config.yaml
norm: "rmsnorm"
norm_eps: 1e-06
positions: "rope"
parallel_block: false
init: "normal"
beta2: 0.95
steps: 6887
MLP neurons of a small language model. Each row is named by its layer, matrix (gate and up: input weights) and neuron, and shows model dimensions 128-255. Each number is 128 + 32 x the weight over its row's rms, rounded and kept within 0 to 255. Numbers have three digits each. A neuron's up and down rows have the sign that makes its largest values positive.
A block is one neuron, or neurons of one layer that tend to fire together. Before each block is what it responds to, as a language model described it from the Wikipedia text at the highest values.

Responds to: Separators (|, –, commas) after names or titles in music/film credit lists and tables, plus role words like produc, play, record.
L4.gate56:131126103116126198123086137073196135066138107074150182152074108104140148108125136114191132163100148207119072155155053121135134123164176169108070134078141164125172095142097091124144140100126137147131156160144183153164183084102110120153117076103139151125107111096139127163094144126107101036140137143111131176139062159167153106115182096113160153112181159173105152146090173150142108138072
L4.up56:177125110111114122164106125178155112139058149089122162054057135074130136162083119089141096135146166122165084110137100092107163172153154165104134113075159156092176170148135092190135135143109122105080120129192162083101164142148109200191122170128129138094163126184085182105139101164090090121126085072106183102134095140151125122114113127185126108117133092168138154108070163135161076119123
L4.gate474:070130124154060186131081145078183128095128100167113167127143123077128110141150123123104180151131079142077119124135103103166124057103168150102088167137122094098227147129170111126143148104140125150040163065120183122110143129108103092105088135119136058082116140178100076193120182161053113070177154118130137126135092141112141150163187110114134082166144136084145153147073123153142075139097
L4.up474:173128105101152169175088139106111135095161098134137199088173120090118114141153099079093157115179075174093140138135097138150074107158134166136110160074186106117153120128121080102162164109117187169135142094123178127158135086122087075204096094130173214111057095103088101173172137146126106099127105135127142100158094127140176168146159097110141090087174162119164160073114109169144097176125
L4.gate1033:184166080112119147165139114075179087146155149129149107104128151114129121185122100105110129120162129133108116100051105105117155103076153123088077128145117119163126159125188113157212117122090118098088075091121136139159188111071111100093111111099125156092123125077192113151171174140125082081162207160140153141120125101106131160139129084138135167145135140149149157121146117144107129172111
L4.up1033:097142136096082089131136097189059105116160065118168122145113082101134131134156154144109058147109129102126142142110153156100125061093155135094111106138113078121144076153129131136085104148110125172109174207122081139107081126117052153173099094107149138168146141099088088081101131139073130073175141119135122134120078163174105110124160068048130088085138155138090119186175120126183128081117
L4.gate1477:084068130120084151088149188085186119113141148187089159165162102104151137174135146115149140158093072157129157143114108119170122132076165180110038157132158099158227165118109171147162079097110092168134145093155139144135129144039153113153069076136162127116120147106121092156151153124104142086173175085134177182112101153193119166099160051122134113192094121092156137086100133066171116096101
L4.up1477:144162141080165104087144066039123106066107173103133122067123139159117138133089166162195164078182165152141142154109101134098141183097132073237148111171111201127165115121119138189165137068121146061107159135125107150148146197131181173089146166136140092099112080056143103129126148139106096120164134162075140105042155096054067119179118151114120057100162145122130137183097183144134190131146

Responds to: The piece "in", either as sentence-initial "In" before a year (In 1999) or inside words (including, diminished, ninety), plus other mid-word fragments.
L6.gate776:084130115106200153105183120131173117153115084146149129129150133132125151098141152195104129075193121151140111124094136130150141088147082146139162146136138050087091131132147153145114160088135085162077096075168108129073129108125106167197090111123125135129101117106122161119193163122094109153177168158123136105068096150134124119080114134186175125150104152155097138200141169140142088148146
L6.up776:170113092133137198091083143082102087132123112077144103122102168113132090143104090114076163157123117149142156063104124115091170150129168072092117078063119173069137107133150129136123195145117084154149080143115065097121148119100088139197087144091104121169156127096154125080085130154124127137154094089124120141137114159055105147166093053125135130111196151090090143123133124108168197114097

Responds to: Mostly the first piece of a split word, such as comp(ositions), fac(ade), fac(ilities) and le(arning); also the word head/Head and numbers in tables.
L3.gate487:142084161169119149120144113108090106125077117140124136043099105149118084119113138154120112135163109104162155115137107176152169090124128167149081124124093115186139067141084087120159090128176157113080134131094131137170107167099144093177110096118141129145081163177172117150106117180118137090120160127121124171141133135124146129171141103144085118069129102113083139148141092114156104163137
L3.up487:166108128104197074137074153185105173054136113100101069175153156132103126090126141163133077155115173125185182106084178154118087083134148122161175096210093120168096125149170072134142047111178116132121083068134080126150097137191100125083108142135116126130116135088198164131170188152099078139097119180175083148083128141136133131180175131143140105130120155108082152123103081187140210114086
L3.gate798:137115132103156174071137115145063168144145100118144153087139107093120146133100103098165150116147134086146166092123118133111118075126096143131099175063123165115181123140122151132105088115140164066089108139146184116113124162089115130110114156155127054096189073142143141116124170109168161136174092060167132144101179131126127106135143164137110122063138131124110133119120104094112150120050
L3.up798:055182111102128077149136137124149180095114143170130125112100088091124129112122128094130156088110173143106108115112176145136159065166093125128122101108132140118168113129103193132125126126059136179093121109099089178088175083136165079128221194095119097097119127085138034103088195121134123105122079157087128143115134060113128162107168099118125100139139105098154092138147108115160162134156
L3.gate804:093134099168107157108080153158139155104150131111107118136111116130094126158160112175103123134106115046172114106119144139109133085118145149096127169138150126094165130151146112114171079082107158126174112105090101119112099168106085117182084102148167130089190108147133123163107073085097139157221101119092125160115123133145174198148139094109082110125104079115107124131158118113141128072066
L3.up804:076079123133098095066160145155139116122099148089104057104135150149079125105085141167128104083142111187098094167135165128110120136177128115166113153143157160129148141145190071133137176094080091072069106195106135146137179148128105115166123118098148154090167098071105136098130086100149105094126086123105154191128151136109109102154118137180049088114202123123185098078147143145156106103105
L3.gate1396:115105171156108154105170091139103132128099152109086121157088087134150171110129121219208122131143130056159100119132113165137099099121180077140122156165169149134157104070119116144147141218118063122078150093114127227090099115126181158097159196100176103116177162133107152225108098155160165119131122130151090143127145065172092173103124133149076056135153095117173083174155108084120110111134
L3.up1396:128074092199160094164143143153098099134097114130125142118090074194130115106136123110112128151113128116087126067087108117106158142133104092084087173151151158095085124171155165137156158117166166088103101104139228169112124135094128049120102086082108166214113102141166063110133133098129108031155087135140092196140187160119161113126096100104156162135099167103073099182124139112128198090153

Responds to: Capitalized "In" (also "On") opening a new sentence or paragraph, usually before a date, as in "In 1935," or "On 5 February"; weaker on bare numbers like 50 and 30.
L3.gate1281:156131102174176118145088148135153152104129138128176186113125119154144146135122128126143118121105113145197061056182146125066114045118167093132136176073103120156089121184188099176118083126159085161144107100134089173167125085154140135154144146127128144133142074116140159120139091121142151205119161128051115098120148114154152091156134152134164124144115138091110090097142128126140073108193
L3.up1281:145162126129140135209145113067096143085077181145174122222161117166160108174142116115127146138140150129102125127136137113134147052118111173108141131160159108108082136146116115112124150056104178097075138116140175119082137184116150143113135175131080118101114141098186121117151163123141171119169106162101122094105144149181132094132160102152123175132086135068092124114117186080128147124138
L3.gate1286:145170071126086138136177107172102208083136154136125141128065151102119163129159153181137093111140138107136154152094204093092101113189151098172156115141093125096064108171156187130166165151171109157179113156123162135136139108104133136129141108118074070130186113063109195134086103131131108125098124178109106115133206128160171170115083146145103101165118128170119140113140119070128144139163
L3.up1286:167093128150119055128153163167103064103084166192130088093055116156107145137123146137137197162094141114063128168126106090177121139094205139097142101177116190140100169066136175152146237134173073130140123113158125142104186105163126167104085136125138067137122126093136169150150108175154129157098128107136126118162156136144110107090155173092126122083108204141114193129118164160107122098126
L3.gate1354:120143083134095185141114094065120186129144135109146097083097100155128118155112100179092129139143163110193097162092119121151131091093131127154138145108186077123105136149082136142125093162194118119144113126118153146112151163086154138116139203136000108110197166121164170119168051093115111155176126151130108096074164143082143184142088142038153104107098131088120135180105145086166160155057
L3.up1354:111159124144105127140098130073106187093162181112128152078117102142137090161145076166135112135122058144197112131060121087112158078075154076098138137113119091140148144124070108131179165117142121078131077132136139158134133167137167107064126191120065134185177127114129123058158101103101120101154149171132091094120139119078138158133072158116170191129107133161111141136106099144157187114116
L3.gate1423:131099095081106051109105135138120125119122160153164154123073176136161066123154146147176132123113151048150132090117097161115186126119109059096148106129039121087081120159137146172180096118170128101116087112142080188112146106083163196078099090144070091176140171130095123125090155091100162076134142173096122139092176185143120088114140171126164112135102089117124117129118153114107139135102
L3.up1423:131094131117106169146149105144128177146112130175095134117151179136111155167187073113168126158120106111089102112120195176115115120067132100111152165135131135137064152109096255102148136109112162129132116108114103109043181151131183151173132073101107115162178151124176102158175157138199174156143092072064136093136157197129153172100107113071172120061080178123114111127082128141120143123132

Responds to: Second pieces of a word split into subword tokens, finishing it, as in B-orn, Sp-ouse, Aud-itor-ium, comp-lexioned, mus-ical, often in biography infobox fields.
L6.gate1077:099088147100118149101144062080121159123132119121104072128135116102104089145103168142135106161135153132149165117176015111171114131160127169133123132090117099125158189111141061088138106172173100165111130143165115134093111144112148119138149167158141114177087131107144126139123097103123188095120143109108145145113143143181126127110149090088133131120083112122141124157162135126091096112165
L6.up1077:131095142128189145120110130121094122131142150076113139083138135136116184151154143145098190149163159141184117147138140116083124161176052120161144159110163128128071106157132164212109161105128126135108090171143031120164094121128125098088097100167152091151136136160107166122122127103085098083072125129112134095093137152116126124117147173141130118075116104113076133144187104087126147066183

Responds to: Mid-word subword pieces, especially "red" in credits/uncredited, and the colon inside clock times like 7:00 p.m., 2:00, 4:30.
L6.gate1415:137093047126130091105115187109159139138130060128162158137107108109134157148158184084097062152154121121054149152062098145147151114099164120112113180118112171127114135127168136117154148141126166151098116140122155139136145145095105121150155133142138138127128142205117099138131167118082179168132156146129140141144071095101185120108111149113149162165064100145129136149131108144140121122117
L6.up1415:107117126145142159102143193122099124112132137128130135135108092118116128174169096117127140186123077095136130156083149153134116163127193098189130142071084096109126118192140116104124177147109163113122113104105100170128151115105092090129131104156138132145196116139100165119142115113085150108131030188125135112150141125123084104164152104087134167127106144100133113122145148082080161100123

Responds to: Head noun closing a multiword name of an event, award or organization, e.g. World Championships, Film Festival, Service Award, Armor Division.
L6.gate12:114101110149122126168148156133134106137096177080101102115066153111139118124118122164129160117133141135081088100117134160114129142114180116132197167124067124102099128128149107112076143109154119072145097184132124150081086110111156107131093102173130114123161083155138164139129111086133070155087136097114162135129119142140137183122160137127114124131124182123109100148114144163143118157163
L6.up12:161078141161129161105181124084107082129122066132147142142066142077141136159064138196131116108126148118118117123129147126107145156146102085101158137126121128075069118146130115148105144209184090164138150133118095132076153195156149161172132198107120112087109093169073111100139143090165110147162117157144149119143102088140120111172082096146158109105037171125168112167167114123196134148197

Responds to: Mostly the colon between minutes and seconds in durations in album track-listing tables (3:14, 2:25); weaker hits on table pipes, commas and odd word pieces.
L3.gate386:091101110128122132102126162128141138122120154155165113068147087121171135093183115142057127210121097122127107112157109172102099146081190141122092170104096118077158123107141174130141124055141158122131122155075123123066169116026103159164134144109150115166058124125138098160133113172151127141089173085150149119078148133126187112172165101130137140113097098146147154125162167127130112094116
L3.up386:096150132082109127126205156117138080124114135109217198176125122156140091149106086090175116119161143148077160135159153172094126146167123138119142110109103111172153214091171145136126163161104145108153187172150113115108163081079016112132148116116100148156154098174104098151101088184115105124166137186147088075091058152166085118160153084137137086094143187104125121098088105150161100134138
L3.gate959:178130062104059133101173167140191088114178098156199153078160123120155096137136123158137157172112122112122134095087155086092102078133121158129143169132154103154218087127101113113173143198161110146141071165169127157109153134141108128189077120123132134085096143084135129114126084116148057054105126097142083107074184145108169179133168144135131081132171140108148110080118126145177105059129
L3.up959:127138131147133124211090147156157205089071188162098132132095129132164171142122122115107134114133099101079126108067147152144141127097208151091093135103123051065118059136134187142083191124148120183133145144135117151131131162147098102145187126143156136098113097217150174106131115152161084134138146096213145132125124149098135127160109094145073129124110148146093135142098062128167118184217
L3.gate1175:150174111129108094153103121092110143105166088207087122015136129058149147169097200092081115150109155123174132145149077120123123114087186145072138075130118110116129110133097168146117130187086112135156105150128131183066136146094133194145137136180107137098144118100154203145113098112193134087142164127151137109106113145199148113088133159091128105110168125146119128138102108131128155110139
L3.up1175:099075143136119121124132194111138116117163181155153109087115073104098016144095121080119057074028133132175101229127093163145119163122133138119110072151153147099144145181108136089075171168105103132115114166110118165142167157148130150123159221104150138183129113094139160136111124148193175077134137135121128078125142122144136085074156131183102134118186126127136126065167133136171142154159
L3.gate1352:125128138142140086192070142153158111126149126121124085127124080146103071117071144111158099092159082090194079058115146104138075098095121151148105164169107130124167094081108138138127184182130114099159162079149098168122103075086142086173087162148116111114131127130142149168147141158084108116098129119202203074138071093152106100143133136130102106119188106177078150091119189112074083108082
L3.up1352:177126097176202142125134105145119142188102104100093149128057104098142122179117115101117149131131113122100102154096120133073123087114093108121083138134044163143150123112117121167141193127142122125155112170133108072090145168163101155141104085090097150135144124113115119124164114112105128065122160183172131153060090110159128140169147130125184127129100176137126114108137130078107100139148

Responds to: Fires mainly on "In" starting a sentence, heading or list item, e.g. "In office" in infoboxes, "In 1924", "In England"; also header markers.
L4.gate110:140132091101117103149204162100137139126092085124143104110139203114126191135158151168085125145161174128175095173171154109144166139143141184153154106120139070091085102121144205112093157144110172205155104174129132020114107124097101167092078147120123089140116108056155145119146098162162134092174140100069138080168102161132160147124140145104163105106107046124097140150185158106165114110131
L4.up110:054148083122108149126137134132153179179125150115133110143166106072144114164132149180095159066069136130179139099090075101103123063143154179091099120163123169165165101110161121086123125102162147192146164129113184149140149190150072130204116095105163144113119164110117216145105155143166184149166111123155204136143118128187130120123065068148118127158114151129169141161048138130142100108105
L4.gate222:187121088148145094111147118181110164085092116096110092122092135123139111190152114105057145169114119102139163124146109158179164093138152164121111136047144066101075087151077185114134124041179180161094072090180116127128122230101179133122123143111120131145155129161116147131071155083129218092133131104088154100135131118139141099070111119076172128122151076180125148121181092095133117135109
L4.up222:184103111169114133152140154115092170075050108220170153136144112180150152153144085103132158174154124177094143121142107160150111063127121157144114162143110145131147118146072156133091114080211118175035096089091140111118136109134103115104134074081124119145112150153089079200148109130113100126179114093069084091148074128133128150120117094124146130131181064153114127095121102124139140157172
L4.gate662:161082156123074052145163141142164139094096155090125192118113145091124157133141141162184132121114212118147123128146082100164163153186147139194126111113154160142113115088097140158119116102132194141116097164123153108087103149113125158109136058195055106139159140123107109046179088113129139164172088145131092118117077179145135125089132111148155118075200231116089113163062171110119148131147
L4.up662:108143127174161130131117087142126118109034145193146135166183136145185158185123107126129118133155124158142078149174145150160135137152081124148140179167119115131155206107086107164117170151110132147116129080147135101096140113107116114079133134102106154129158130046061136089138151150123092132084156136166068137125093166153122176169153177103149152128121095144145153148169201169135169145113
L4.gate1487:130142075134077116151173121101116151063058131120113142108139184139147124116126150107156159123134104152117120135175104067193192125118121179134130141104097112112110136074111152167197091112132121147072139097108129196109094187066101158044137177137092131028154150134056135134073109120111155114089152206140167137126128172145115140122122183155104138127167165092137151144065116102131080152117
L4.up1487:180083137114132128132161117152084126115098119169147146118150129133108145105091125187084114220136101149156146161090122086169123134141104143169119134126157109102137182164127163139214163109171126154115118110171099105117145134110156163123163159107162138070158121053112130074119144124142113170192153117089148075120126179130102163081137136155115118083044102138123129063129157192175120122077

Responds to: Common nouns naming an entity, place or role, usually after the or his, such as site, company, family, office.
L4.gate439:094098126126045115112123116189202130092074130159073160169045057135179156144134104176137114143125141095102101129135160092143139116096128135097096149135180116081085117148143122172118047129124134159083120153083099163113071167159060135160092115164065140150144172148156186142125168141086146132091163168123130110088136148178132173139151099093130143155109192052066165187110150104104082154114
L4.up439:124126106108082106105176100153169049127177118139093091155060063117157149156161109177174107104140127113070172115148129161128166119140062079082155093146133141117120126079190143133161043094087150157163134165124095114076120118154101127147126121154105131188097084086174145173136095136157149153078105146162135150145150091138108134138103111122165116183147106122055140082100144114140115169159
L4.gate450:130124090140103129137158104131064144136091091091151130213114123103150152103066094106120096099098129116089088190194142073133112117197135073135147092100121123064103179132166145157070103072119162127091140194138122101072072147113077153061110153122117122110101146118094180065153116120104152146133074153124097108098145124140170043138124150093126189147132145112167085127137111163134108121160
L4.up450:114117111134123161102104162108048101158213155100206127221105088108165136120127111104147129092137169098077151108187195137117118093119040143192143152151149124123140176126152168100122160164095094113153119127122107104118116127149079115076090114147104154140131101191154069092129087114096190133117089149128091101195146086098117094123095139123157157125120136151130129126131087164193128194168
L4.gate708:127219150154045148155163069196087144140129121119161150160080104071184139169107121139140141172190139129118166105184142118125093164115126116113152144143200131127146108118118146104135154119147183082148131158068176162080132129172126150102096165149113122100188122135154173093145159100128133217109117144128127177115148072162112117151131173098181128172106184126087110168087144123066110134126
L4.up708:111076102177062170154137131185127095136149154067163106140113102100134123114134143168154072083089132129054131120157103091077118082214114148078100094176133133102069098114121081098086145117143123111137167139099080151099078049152090082168093165125116183111076122149122120151118063172114124112107137057109126124014153123129129147149123091132226125128156152119153137105098126153133162137100
L4.gate714:092118146123143132051135143141100123103105125099143181157080117106159143128066126140123136092134135145066108161164131123106109108159123149113133156154135127107119157166145175114126164102124134131089127178153089105109109077143054082088083157128139163085131137146161172090122187117074116132139150183192142065118158096175143124098188109112130148163131198116126115073068145126158104173140
L4.up714:082125132178108155161115071081133142114037106144102137138177027115132167084134155125171154068049151103123119143183151094119131098139104194168164089162142078145134085129153118070140103133137117116122132171089104170093164128146139131168145137130159194118169134123137100121145141132145125123078144139120054117108141143108122221145162133130092125145148115102130121115089146105108171123121

Responds to: Completing pieces of multi-token words and numbers, especially final digits of vote counts in election tables (13,20|1), plus suffixes like -ing, -est.
L6.gate268:140135101174102096139117151136109126173160127181146142100179112097136112119135158100129108153113137121107086104131140165130149070106159140143131129094207157051171129141143123098118098110103162196156075145106074168129094135125087127106068093153115099178203079135120135149082116138132110130118142112154094191066162095095107159112090112107176133127135181158126142162112167108153118102152
L6.up268:184187149113101160095114154143092130126157115085137098141143080153114113072187129103115159166152112090080143069108129174129062132184117139087100149151132160079189109036171149134110129127161136111125086096147112088086107107115091166106172072102157149079118166131113133146127144185127074143072097090124105186107186129139095118131132155139152096112158117114191099102148120142104163115042

Responds to: Last digit or token completing a multi-digit number, mostly in tables of election results and statistics, e.g. 2,71|9, 52|6, 20|16; sometimes word endings.
L3.gate233:110143151126152157090067160136111139120116098111134129138103165157123074112091153198064120149082078094112167164100127159117176132138137107143200096102157144080140136095148105093093157098152106100120101136054126086088137121104053123066168080102164085137156167135083130195121130117088087183150122108128141094083128144146139115147153175112064146146140111107142169117148132149106154152111
L3.up233:143117112157121075118131076147145150109105099137110146111175136096127142090121100091101089151148182142121119109095138120108114109039153125084160189072126148121177120155202174141045113119112141177125135160061081123073095145151117077118153107136148134096122153167130090145095098105130133138098140077142139142156152089140155101127122092083052121100063139120048095138183156130140100127136
L3.gate909:143117149152152146060162133154064169121204113132157139148119131124142096126106109049096112176127116066144141096153155128166085165159140114142159183130115158098154124135177142144158102101066118107147131125129065107104102076075103101100112149147159131102106112133142131143132109108166155178105110166098171134107113078117149151180094147099069131112128138088131116154138172135134184127098
L3.up909:111143153105112172144120125135157113128111140138111158142147088156112119141117209159099133131108116077127194128080111158133114119081123171120140130159094106113144103160152117122139161169182121120145115116110121128150177183138121142128127147106243162171170111137100100138111158148074160163113126125159156096143120115123094107121138127154107098174144152135196150136193174142137146132184
L3.gate1387:097150117141103104184071154186137169119106137168111168166087155140145104119162129132062168161168112139097093083130200105125104124162150121164179163130138104140163130091204116120111191138143120155168122125095167152086113121142058132156119123114119120097124119154152100124104074166039086191115138136098165088164103150114097104107197192104104114127119120182088098119115183159102088117142
L3.up1387:139145137165166092080150138174085145093085143140096142117114138167141148164090091106120043132191133135081094089127150159115082139136119119142120118165085136128180178098150118190112161121119196129162138171086180095171117072255128109106083141115143143128090119163153110128133104154124110194076102114127163139124126135116097094104136077151063180134116160126150081127098123133121154113167
L3.gate1417:143093131100087133133061109146175135099177084145124154054130105100160145076132094102106098118197110106164178178170080077116139131119157111145154077079167134142167105084104150164158079080147174132137096115032115171114116133124188163112130178119080054111156117170192186122161101085174166170110141113095115135118054166112145130145104171114136123151113136129121091211156159129082174132076
L3.up1417:146197141135171121142109142153154133015042156103107089087099137092100130132104169145107148173159113125162121118118080180126095130112180081060101134128150163121170178103092191196126151124104081134148126173133156088134152104143083125054122102112151124153103143147077101137093134125121143101163109115179121090139113100135132138141182145117095149171100164114142083160153131065130128086116

Responds to: Last digit of a number in tables and census text, often after a decimal point or comma, as in 90.8, 2,719, 46.8%.
L4.gate94:145149154130131144153101173109112168182107101154096176137144117161100086138131114114177049162142181106135093074104117145155106070099135098111109125150079141111101079167173147130114095091155165137106153202119111114163138134099130100076108077072101085133138141122133157092102105142107128096113101117110106100067093137108122145090147116136156143143186168137066103143117121122096164068093
L4.up94:186140099109158084093066116134093152179098154140098082104110165084132135106130185126095170132169110117140126132127170162120027149110175135107112132095162119121157137110169181110086133119095107164186107165105143151121169099118113107063162161110164111129130136108089141164168106053087115187105106110089121109165169114114195159131148147143082114180140131101166120167127220134105125108139
L4.gate334:150173085105099124162121125128191061117131148095113158141023110119156100086139169090153145167106122156137111080170121145140105140122201107099146108124032141098106085090150143120095135109161188127152101132100139128141177132157094144099107106192097111111088132078118166185141133122142142128070110178062181141115133174112089146133165196105120179152112144099127036097158155133108117122112
L4.up334:113107131122105114139093141120094158206079150113112150076139131160123110102079175131141131174147127128183071135117139063099106156131169143144097150160153137106118097073111139182118177101161084153165100100157109153164174171138146152068121157127157072114156119083126174104127201103110081074168123108073186204108143120099151170097142069134116110110090129126158143158124091062116129119116
L4.gate564:134132114129144121147144148065138117045100092147067128114121202129145151142116098128086136111189122147130153110109106156122151079144116125169135076067118111149192167120145088094135132097163168155144152161052088133147063097116114161120108113080146124119140157116049144130177091141147112130138139112148099160132099170180125165075166136134130136113123178115132148202139098136144112122148
L4.up564:173119112128158096104156102180136104159145108153078110102151167141078096124140137163078114080144187063165151106148103119071092103114142174098192061106164176126185102077079102142073134056150126140176073120113047096143117132160124104103106148129124113158107115129117109110155120128118106168125106132165148153192131073042122128133134155096143175109141149087111116165104115120160165107139
L4.gate1281:170140119151134114142142108063146096083067151160127118129061176122144105129140165186125186144122170118117075090162090123110147133132173116132147106122108093104131164128188094138141152123121161084121129156110125146071069118080110120054139108169127093169082136158128164170107151129099118151110155139108126142047108123140133124157196140096082106119158102147116092190050102113130180133133
L4.up1281:120079134143179128188059143142067164090077070151107117103117146065121144160101181084070111145092155136122108138164161126119098058107131140110108103144161165138181139113105150114134175153137139113134120120122071123150093140130190093123158095157134178092155160117123160107184143136142136111108151122148108140109104148136104141100092133137102117139113176159137174132076163171150129104164

Responds to: Mostly "Town" in place and club names (Omagh Town, Old Town Hall, Algoma Township), plus word-start pieces that need a suffix (dem-o, appear-ance, list-ed).
L4.gate675:096098136128139175090147107161114155144140210100055135160092085119062105147110077118177177129117112155105092132091113168146107079097118131084111122125074112151097127157206125192144094152136127116131057100096174133085090134111128089114153111134112114174200142113126141168136128174113100113114145067113170134126130135154186114156133104125123118126168096151173081120125170102170124158130
L4.up675:137108096143125150077107047196092124132151154125193160201119069190112106134061169129136159100069106131106133152105186088080255142135085143123108082145097094144116107182121129172136104119088129145157170161105121136093160110148174122152147115148160120121129130112159139079133176085144111072125122173169138082128161115132118051074150119178171206086124066196151100161168131098124125129160
L4.gate1118:087124100119112143119162039119156169100154099027125132147120106100164176154115164138109076075139121113124118095103117116124123153177070140168117075117159145129069166154110105116137101143104145129142101185093164096129116141173098102175097182158107197153118164154185175059183107124136108137107112105144158136110120136190185128091129198159199150097132095109139091100069064136145095157126
L4.up1118:132118126088137136138173154134120113145095122144106103145137176117122123150064105114100155160127162192132109149155131169107125087082170132149143141115099166153119106065125167070107105087150126088089172096138095119113179066120114112087109100182124105087121111123191121081125126229073135092118138117172083114191087107115102114132132116088155155183152140110059105153126125153159108162104
L4.gate1293:215079064145154106150151118148102140119108126172112082069115180089183094161137123087097183130123130167157090088144135157207128091068123117170149150196094156120100192156112171141129134094162133133074086153157108123119155205087176093167138065117063079072128123106134166111170138141112116146139127108149112192067157131189138078152135105094148142138063141145094146171127110200221154170135
L4.up1293:127096115094150078126120090143078123142158158149140122158144114154115102123089085116113048143100206135166115142123139134114094124102108114069144084150082143193078151144189211197074170131019091119105134176128091129128174107151125102094164139135131082093103156085149099134092138160177116175080100111101158111119146070129087153163118112117125165104187065089145146112145087123162146161130
L4.gate1493:135086157105131124177159112205153134050173140152134099195117110062150102138089133081129114099140171107125093100152097163146118087137134173086147107095094126071104174145212148109158114143126117111110121133138144110134183128080118134118127122122094131124117143112130123105133133093175114124117144153091113113117144089140180172146148154132203092140159149155105115076131197098180217147040
L4.up1493:146064083123079134145131107064173114131142128119095110148142137125138173147109095130065118134112151181138059159114189089154169081159112158145091139128101127107151119117169121125102126135096190144132165084157045140130140098183151159119089096110147146056145156155125107159148137144156120093141153098157136107093193068098106176198120050068127140188101060182125087110097158113174126127107

Responds to: Nouns for governing or official bodies, often the second piece of a split word, as in council, Parliament, government, court, police, Party, plus weaker hits on year endings.
L3.gate53:099126103185090061168127082130190148152080085115147141142123079118127182184106142159147112139129131134092118091134156103121112131147081156169197158109185137145153148104184149121148121113113118097117119124124116112131118120134143181163048159142146187094147153061120166061121099074157166113079150141112169103131149185196147132084097125118113141139145128094089126126097117109147107072121
L3.up53:158078106172109101144141144079117108155054146100162156105079154139142167168075113139206152124156153198156155179103144142159121154139139115126115098160112153107103128085165166120115196119133149147115157172174192082146104101177140112099112154164082151099108122172097160050140145132143127166181148172122087083146166143120105164124136141101102164132105131149126112117149086112104135155065
L3.gate54:076135104138119096125173176140139105142105144148144127133164154055141197138099151107124079135190167143063029209104085104099143134149099140173120109121093169103130151121130057134165131110152116164114115211106197129061160089136123149082130148195125138131135148090166124163086069135128133147092152111140097115125090110110101166122147117183183065097076165164112105137140156120146167160133
L3.up54:135168119116115134177092129159121161124129167077149160137130127160115125176104147132166081082127086149127106138099128138104091059143135093088109129060131119126127132083105054133133097107118125173129159132154152124068102072152111161173128096143138153065141101161134099131130101100137142173103087113186146096081138136102156218030091099100096179119100129116126159108129154120132166227109
L3.gate310:122123125124150132124089139128147121130135128140102124108153123128145184138110100127109116104154164123119126191164138186143063061115057139141132119169177109116117197151163155122123180094150123141147131119161108077132099089116092122110123152146119141100177166126135168188169123127149179122106118142159091079073183136148156068136123135129116095126051144129143049129166117063108127125144
L3.up310:124101133126119153170149168167066153163119182131130091149181063139082116222084149143115096089119091100156115153139132091148154167123098125104136121110149131133161139096152134109118118114127135072131148144131156142130173115085135189149112156138159152093110129189147053113190073138119135078142095124098123152192190124140092110133149114120102109170072090125182153151129096145121123112109
L3.gate422:109082113174100117181159066147155129132078140112094199142143131116159110146112117066076107151120151136115068124093173166135149107127140134164153153073158077064104097132096171159120137112163091086125190160134148144155057080112141103141054098177052206090159171145105139170088110140089184173115122122150130115119089123204079146082176172098134146113109113105110169136097130071109157145133
L3.up422:143123145135110026134147169156150087144149077128138167131104081140166111149106076081120131086112188089140121093076141130125159161184110108122205158137144102096116139117101106137132125123077109137115197139063145141129111124146081144137110104164117175152157093182165198146088118131143122187106130131108146149146134089152087130123127171158135173140116149136166172116156171115093181154143